config.toml
num_hidden_layers = 12
hidden_size = 256
head_dim = 128
norm_place = "pre"
attn_scale = 0.0884
lr_head = 0.00873
warmup_steps = 595
schedule = "wsd"
batch_tokens = 65536
max_seq_len = 512
doc_mask = true
max_steps = 5736
MLP neurons of a small language model. Each row is named by its layer, matrix (up: input weights; down: output weights) and neuron, and shows model dimensions 0-255. Each number is 128 + 32 x the weight over its row's rms, rounded and kept within 0 to 255. Numbers have three digits each.
Before each neuron's rows, "fires on" lists the tokens most often at its 100 highest values on Wikipedia text that the model never trained on; "fires after" lists the tokens most often just before its 100 highest values on Wikipedia text that the model never trained on. A number after a token or word is its count.

fires on: "l" 16, " Al" 16, "om" 12, "ur" 11, "ill" 8
fires after: " b" 26, " O" 11, " B" 8, " at" 6
L7.up355:137091138126125110127096155123140115174129073111060157109171144135129163121102188156059094158137126178108151163113147094129185171167101091181081167074137128119079152132119151120140166126149112133105142176165099119080180080145138114108070068134136138123175127091184080139187191151186144187115138089126152080101171164092139178147153048103152152125159120196114108190163124139147126141148123096126143095106085086141125154172056150066179131096074120092198106159096126100146105106118096084142121121172096114173118144137140135140133180109113126117126166145087140180149087129136132121133146088127113106061097115189115082120096122145158159160072148140138148079114093138071179183111121092128130118188104136133112117169104112159167072137092133162100104141110113116159164204136097
L7.down355:130186175140133098156119103169144091148105084106141114155178145111159150153085091147172117096160074086127089106141126154107161152132075150083185138110138147111137174189149128108061126102150058060097105098118154036054154158158169143166215136151043126155104168114142181174127160127075057132206126156058158133161131182143157129155087134153127140119105129126091102120111199131110109122126151174149078105093121197093151134126116155089135174161122094154105107139103155101111138147141114170108103144192151105111115087141132154100114148152060096150142159128096095158106086118118149156126103109111131093173123081106111160151156138148105108107061133090131168162038164120143105104126177110148080124146120177174125106141113161158094095102133138110125183135132137146083115132110115

fires on: " 201" 45, " 198" 25, " 199" 8
fires after: " In" 20, " in" 19, "In" 13, " January" 6, " February" 4
L7.up411:086155147141219161148106126150171107130096169126108107068142142142073156135112094054084147137078140169072181175111137195124133098164134174160092135134108127145113114163134147099143126124171111141131095166174150119070129101129158077165107094146154136119156167089114109145149193096170125129122134130133124117148107134087151154124141060083115104108144114109097123070091168145131120093150110121178237126149143105181119132098135116115111059103097117095086133151076093062141094168145088114203230130096088100153133148191152136121150136151083155181100125111083155100101150125130158124043115124135138118116193104128126143099145110186104140159160141105158137120160112224115094128087104126163113134158077127151133151109122098077120119136165094143075105107119157139093149207118129
L7.down411:165095147129140128128101144104047121148097140126115144130109167107141078152137131147098129086142123156162115086126154111152131121107126143108140126153137160112099120096097103145171106133075145089126151136158144184165077121129083099090094108178147141109151189174190141121136155012073146102122142148107104116104159102150159135172192117052150122101162152083149169192112081137158112129107190127099083167167180131133106140054120104119164107120139126088168083165101130077135154170139130115138140167131154120093163118126178141072050114107141133133111108180163092162152132103121100146154053155117155132139136129105101139132148109124096124136157149086162000162182142094114110086145115146150168160104085102082124168162181163190059104144173138121160166143121138155095139099117105

fires on: "\n" 60, " |" 9, " 3" 5, " 8" 4, " —" 4
fires after: " |" 74, "\n" 9
L5.up637:131110118119181135103183147153134085125118166114092114147073109158062152188104119121141173146079150153091185107125108072106096081139163134155140160136176134129123148074127104151113142130177083081127150127149158164127128139170106128113120099127115125146161162118148112145178120224159129145136102094081129073140156080157144166119156126119136123110121184156142106110040121174155148165179089113157151127114116078135110143165153119117069119125039150125054117168108208142144103105094152155168170114145220084126096078161117125197181156161113052169155122147153082223086155106122091121134129148148117179108114115125177176142114122084121184103098148115147158111114142123086102105125105112169111143203103144128122123137087152121148109139162109170153185105146094160086112113082106
L5.down637:159104135139071136101148124122167150134108157130154177150123090168127134157078157113133095119180124101164139095144153121153092087083113163210113147087130132118163164139161156089134079140224121128148159124110160147133084111206165194133168082092106126160102154119165091184146169149114150138138135152192187151025110118121113136133150101130082097143119140120169057133092106125127158159115158193122123170113105112117149094126148154114125085109092139102123156126200158134109062188065096093084221171162147162105108100133133137129087080081044127127141125131141144138136164114092124127124124145162084086146192099108146093137097126137083150143083169071164084153087152109150135112116160103131150130139077055159129073089108102110145122160132095147098162094097095141135149102170124

fires on: "d" 21, "v" 11, "b" 7, "f" 7, " –" 6, "ven" 4
fires after: " Ab" 16, " con" 14, " ab" 14, " O" 7, "ou" 6, " 2011" 6
L9.up828:134095148138135099115136140127084123138109109111147148054123106153068129192130083121154152132061126106166114189104159161108138127132095133161102140180131099155133106079121152179066103131204075120087125059081129060135140131108131086154101078115120085074099101067091079135133180129121090128185126226107117136076138155087128144090148133113094175115150134119163139130138160136120129136167173109137137122133092072151152170151111165122149134145068065116150094139116106194157091113127085109112157048118093173148110116131142135105155085152143112136147126131086128171140100105149110136127113107124086107123116043188195110074121181098103122089067155135092159147124115132167247133089171142185147144167095147151140104127173128144136127128138150081177106131149098126142185113143143
L9.down828:170171157166196121109101119134177128130129136112103112105166168070124141081175053150104121182138110189160148139118131100105128168151111177122096143147092170120175128106118166084151101152111144148074136136204099112058109131138111169148104074126118141138187152182150102172151164127119137079094177070159115156139127174086133181127132126122164107118118115115143089155185091090172138160056131140124110115140117066124075132095142120097144159128144145131127173120125141112121160150104164145116112163191111077106138129161130143165108137067106111135128089176162122177093169133071113123113161124137153088177134126115076142159154155150135145144161087083137248103185127116181113142082110044073135118110084131116100073105157134103142077137129106079137088126083079087141126164107058

fires on: " \"" 24, " \"The" 16, " B" 10, " |" 7, " by" 6, " \"D" 6
fires after: " |" 42, "|" 17, "." 6, "-" 5, " Preceded" 4
L7.up253:120137142098085108171137136164153109197147137154120142094116090202165120100142166102197146166074132143135109118083129130041134135175099109172120144086138179087092164100171139106145177119096060025076120197112118116124158139086139090104093070181186167147103089196040120169138160124158165161150171082106103132136150125109110122120181103150195130095162143171149098145116162151070177085130107103101184115154128107179133126101126147140094153176117139140125141130141146151095121138138187114125118144107169133178076113112085109170145158094112139120080138156185130136139133136130082103144095067182148145150124134115110122122178110096099113103164155090155148144168091136083158131101123084125107122160098106186132080119086086077149149145120104151097124154124159186146114088081109
L7.down253:187134103133100153161157136170124084123091134146157101161130126099116117140148110139111091123178032115138150107125097095141111150146106171088092127123136163146123159144086090144094069201148082131166105136135115131106109132126157110141099168110130161108088113113155125189107126147088176160135123137074116104176121146098110155122186157156136105145093099207126105138082171102147095129128130195053152100137147160132129150126121133182073144125085111138076127145093152125140178114204125090064141177081161154085081134113088120149136123155156118149167136157127129115109151156116170121105121169160192120146154133120143154109150172093059107184133147127138000105131123161117137103093146085120084096156171166108130075179120130165110152062105125081128142135132119184141159172136063

fires on: "\n" 32, " |" 24, " 0" 13, " −" 10, " 0;" 6, ";" 4
fires after: " |" 51, ";" 8, " 6" 4
L5.up96:180091126168161135145153147114133104083082161164165125121125155157120181120108168133206191147117130150051105110084085114076109104149096079165133053125113123145123186149156145153137121118135139102120072119176058110113103126166133148087154102182168132160105182135120101102154119144143131111162113106095103114114137132058117158124154110126155134172153141182146101117057014084132159177133040087136126123171108089175123126178153148135154152065126103118118167187119125123155078083142146141110106149144196146140119113100142145127145112154125125166145176154159109166107163148145148109071152139205126134149175122098045089158186147103144152174102107122181151150161138123105194132097166176149136135153142132165120107165070119096103086134155060136139118129103128156121121178155097
L5.down96:151056180153129130107105082123100164076118080116192136182112141097148145104125127153138137074132148139168114172141109144115151079112127166167066076090150125144115190096117177123097086055085196111122114091143144077171081160116097101092168155105108171144140091174169069105157152111129115143093120188197120153096112072128069119074115114131128148090184170169051108144146142121089181157144074112125108122115126097111079151141109092121159134165089140089097104061151147156157090102140141175100095145110122116137152129107163151069146074114129168109101093111178094161151147151164174102148118155127189145134087092104103119097112104156149179143094198110131157091087197171139163126167132131139113169111169141159160104118119104127118139140156135224103135142149117116118127130145193

fires on: "\n" 77, " is" 5, " her" 4, " was" 4
fires after: "\n" 65, " =" 12, " on" 4
L7.up765:132155127188072109087115146128108150134149139105125135148088126131173141149102080115137089127100131125137125152100142143083153117130137195159156188078129084072131100099120151080119149134158133111067109161128104171089121114094143110153122134091129092171135134197089118114180101146179064174099129143065161145108090117142173172141126128148114155139098160178165119083111136169160168110120111115147093078076127145108085145139129132105141079123103137170169170185157186180151118137099144099096147163118125100122099148169044097173130141139143072153062083157154107112061122079149143104156177125127131143133130113130209147114129050125112132123157197162142157109074137125092100148108056120094148163136066125149151133122046107113155194178132178196121136066165071120162128128077125
L7.down765:127139090158147079161189058103105136126161129160086138137101097089137162128087100159070102133049099132179148157152068130153173123121138109113145107092168186135088156134116150131116110150040122122158080125126155182126136086168121127136113145134172093141150096118124121168134133158134123181125180133110160102142147115078097080130160122155145135097173151146107081125136100173089176114169179111186169157152079088089084135060155119170169172152167147139143080080148133163121126121128162130128047088105066164214110153111092113177140116095127165100167173108127116164116083092117118137167152086130142140156115147089090055183051122075088089107127157141174177149098171099129130149171107173140063140127149126121118108105164090113166080097110105114142140141118160109118103134178176

fires on: "ot" 24, "e" 16, "ly" 10, "ut" 9, "eg" 5, "em" 5
fires after: "or" 11, " R" 10, "==D" 10, "L" 9, "ar" 9, " L" 8
L7.up120:094127131145112107166125149109087097169123142135130125152137144163040100074137100151176130145136185084124061118149157132118112160139122134086129094116113137190125147084171137092219155168130105117152102136140104159074123094148140098167140104130083111148114082133057105146189089088137152195106118083162166138153090115152150110129155100130131096098181151169103120185104124089188123198103063120125130138110074107204145134181143156171140166112137145104106138110091128100157132127102196096143100106158122189143128185104070110111108185179103116101100116161190066198141145111100108142166114122122152127128116166142131101132163172129174144083119152109121145132136098097129079172098097098186111110141163085131097116117188183124108136119124199105137118062162088093109193140071121
L7.down120:093142102128175136130125070132163200142094126072166146107106132164157127131094183132146166147122098176127152199096098107099168138126140131155082136115117106149163121081104179214149133165060135122109168113135181132194097092086088069098117184089149164158212144118156141103145107138141082109169102131071133121140117116081177133100122124153149130133103174109144153108152126081135124057118130119118105184153133118091114149065106171147153105126107115165136125155127145118127136188134121110120121116128134125134132201129094052187163092145175094140143121109107134109103128138139052116118164138129093125089107167092100129071057128140145086090092121076157043106115135164115142087105113153093154153082054196132139091178155083161125137177145157175184112105092160114167080134153148

fires on: "-" 27, " |" 18, " " 15, " \"" 11, "\n" 6, ":" 4
fires after: "\n" 36, "|" 15, "." 9, " |" 8, " " 5, "-" 5
L9.up319:025122154130128094162157141061113142201122162115114083133059130140113116168125116140095145132176137161118104127171143098092147137143164112174110161091141133150101133122116180094121140132170134091122050139144107135087097162074111134115088100143135135143136147162064114174154128176103125077108165093122136094144080187090095105120146116133149137160154150136162047201104121141173095168147109112140106045182155117120112134101097173149068144144060093115093103138100125172110160170155152141121154133089213138175070175139084109111153120148112086157096100146155132145137084109161169169087117127149116114119130114181167108143120110088094198114187165128180158025135147133134135134139146153113135083153077132156158108130044100104137124139177114143167107083135145115106152170120097
L9.down319:125117173131116133123129134128100092138124100116131102124147076168144149138113127166124146191128170175075153088109094109157121117090137131109135115152146101152186152161104108099098123110131147082194164070142228160110099099132094121112123138097141182128115118149098068136016142211072146131170122127156050108187110105161091085083168139143122130110079162161166108139150121139111074121135086173135193125164136136122110154166126082109086140142140124157101100186120133125224137149145146128142114085138108115096107142127146130128145072050155124152198094114113131112053179144097126207118146118140121184133145187136105136113193153143062105120144134100105068165131145141154135104105152126140130096135131074110133054118159131131133119100127092107121152193132162171086106117203129

fires on: "ou" 15, "anc" 11, " 196" 10, " that" 6, " help" 5, " 199" 5
fires after: " in" 18, "In" 12, " N" 8, " Miss" 6, " In" 5, " 18" 4
L7.up360:136168096093195099182076145071080116145154147136120180139105180172097195141089173080109159076134064152125169124128096083115107150124090128168137131098161151126102151052110126143148120121155116141145058194180143151094071101094145137134152133100167118123100122074112099115132167132084110134141093107147077135098091136118132166141124116116136121104152131133129122164115159106195136161050101086113152119201150129170102141136105137154137148104126106179163106118103175174111134107128099123183201152092120146128105139164117106083151160083172176193131118154134121137128136138163094219106156112148105136081111158131188149152157091096165155088069125088072150117093119063153075143144149118107109145115083149112122072150097158160115138140189091151146111108090062052141169171153125
L7.down360:138089118096174106101107218153102060137137149162087137068144165080115165128148129127094104125108140093160127120087179065145098104071114183077129118117127168116098101119154134143147113171206127164126090040095142124122141145109091166176100128098105102179211148116151122124137136082103107129167114161101130051124148112128106189168165119106138148090113144114170134110112150134127167132211093070177085155131162079096168169063155072093124176104148150137109111098060157156128157165121130171097104159189111174118078121116143101143132146168099166081124168166077065131147146102121146120151085102067156088111118128121146162164124170128121124125150110125113112119137116106124121175157135176091125166119146147102169148079185082099153190104097106129196164171143125128127139101110129

fires on: "\n" 74
fires after: " =" 42, "\n" 34, " the" 8, " a" 4
L7.up362:104080097096160193114100123110091165124071116047110118061124155107097175132121078086138059119101113113163141203125126100115101117123140135150102166114114096121106155123140156117136150167131152078121140144137140109101135168110113093211115091132164155123137108154151116128160149139186088127122090126051155095103061142129180150132154126129131129155134176147187131154065189188157091080124136129154139125081120085074115127175096158105103127086121116149144169132085114143107135041108129138130154164129109107205152126128066145184154134183112108136102102170174143148124146093134101128151134074069116141122151102139177215172174116119085143032098171121135151168095119115119121110142058120114178096142078123093152111152140159124149183158108138171121142119121043083138140109150153
L7.down362:151129080116102117177181164137129137127145161153095063136080161082095068187183104140039144053127098142092137108164121104145082183157166109071164133143140137155147179112098114132081082198096123129143108181162145128155144151177105115096122142125100101120132067098049129096154143181112150121168129099203121128079119155103145110081146134130202131137147171132112150098147074129092111119092118137158099152161145118110096132083192092124135132121120067110094091136136117080169101201122136157105098103131203136132116131128111090176153132118176127153155147077075110181162152114086159126113123097196109084178106179138126098112120124134126135168170140162177150065102120158119159134108136160137097143119119161153108127117148091118137138146149075168104124199220102101107144089115144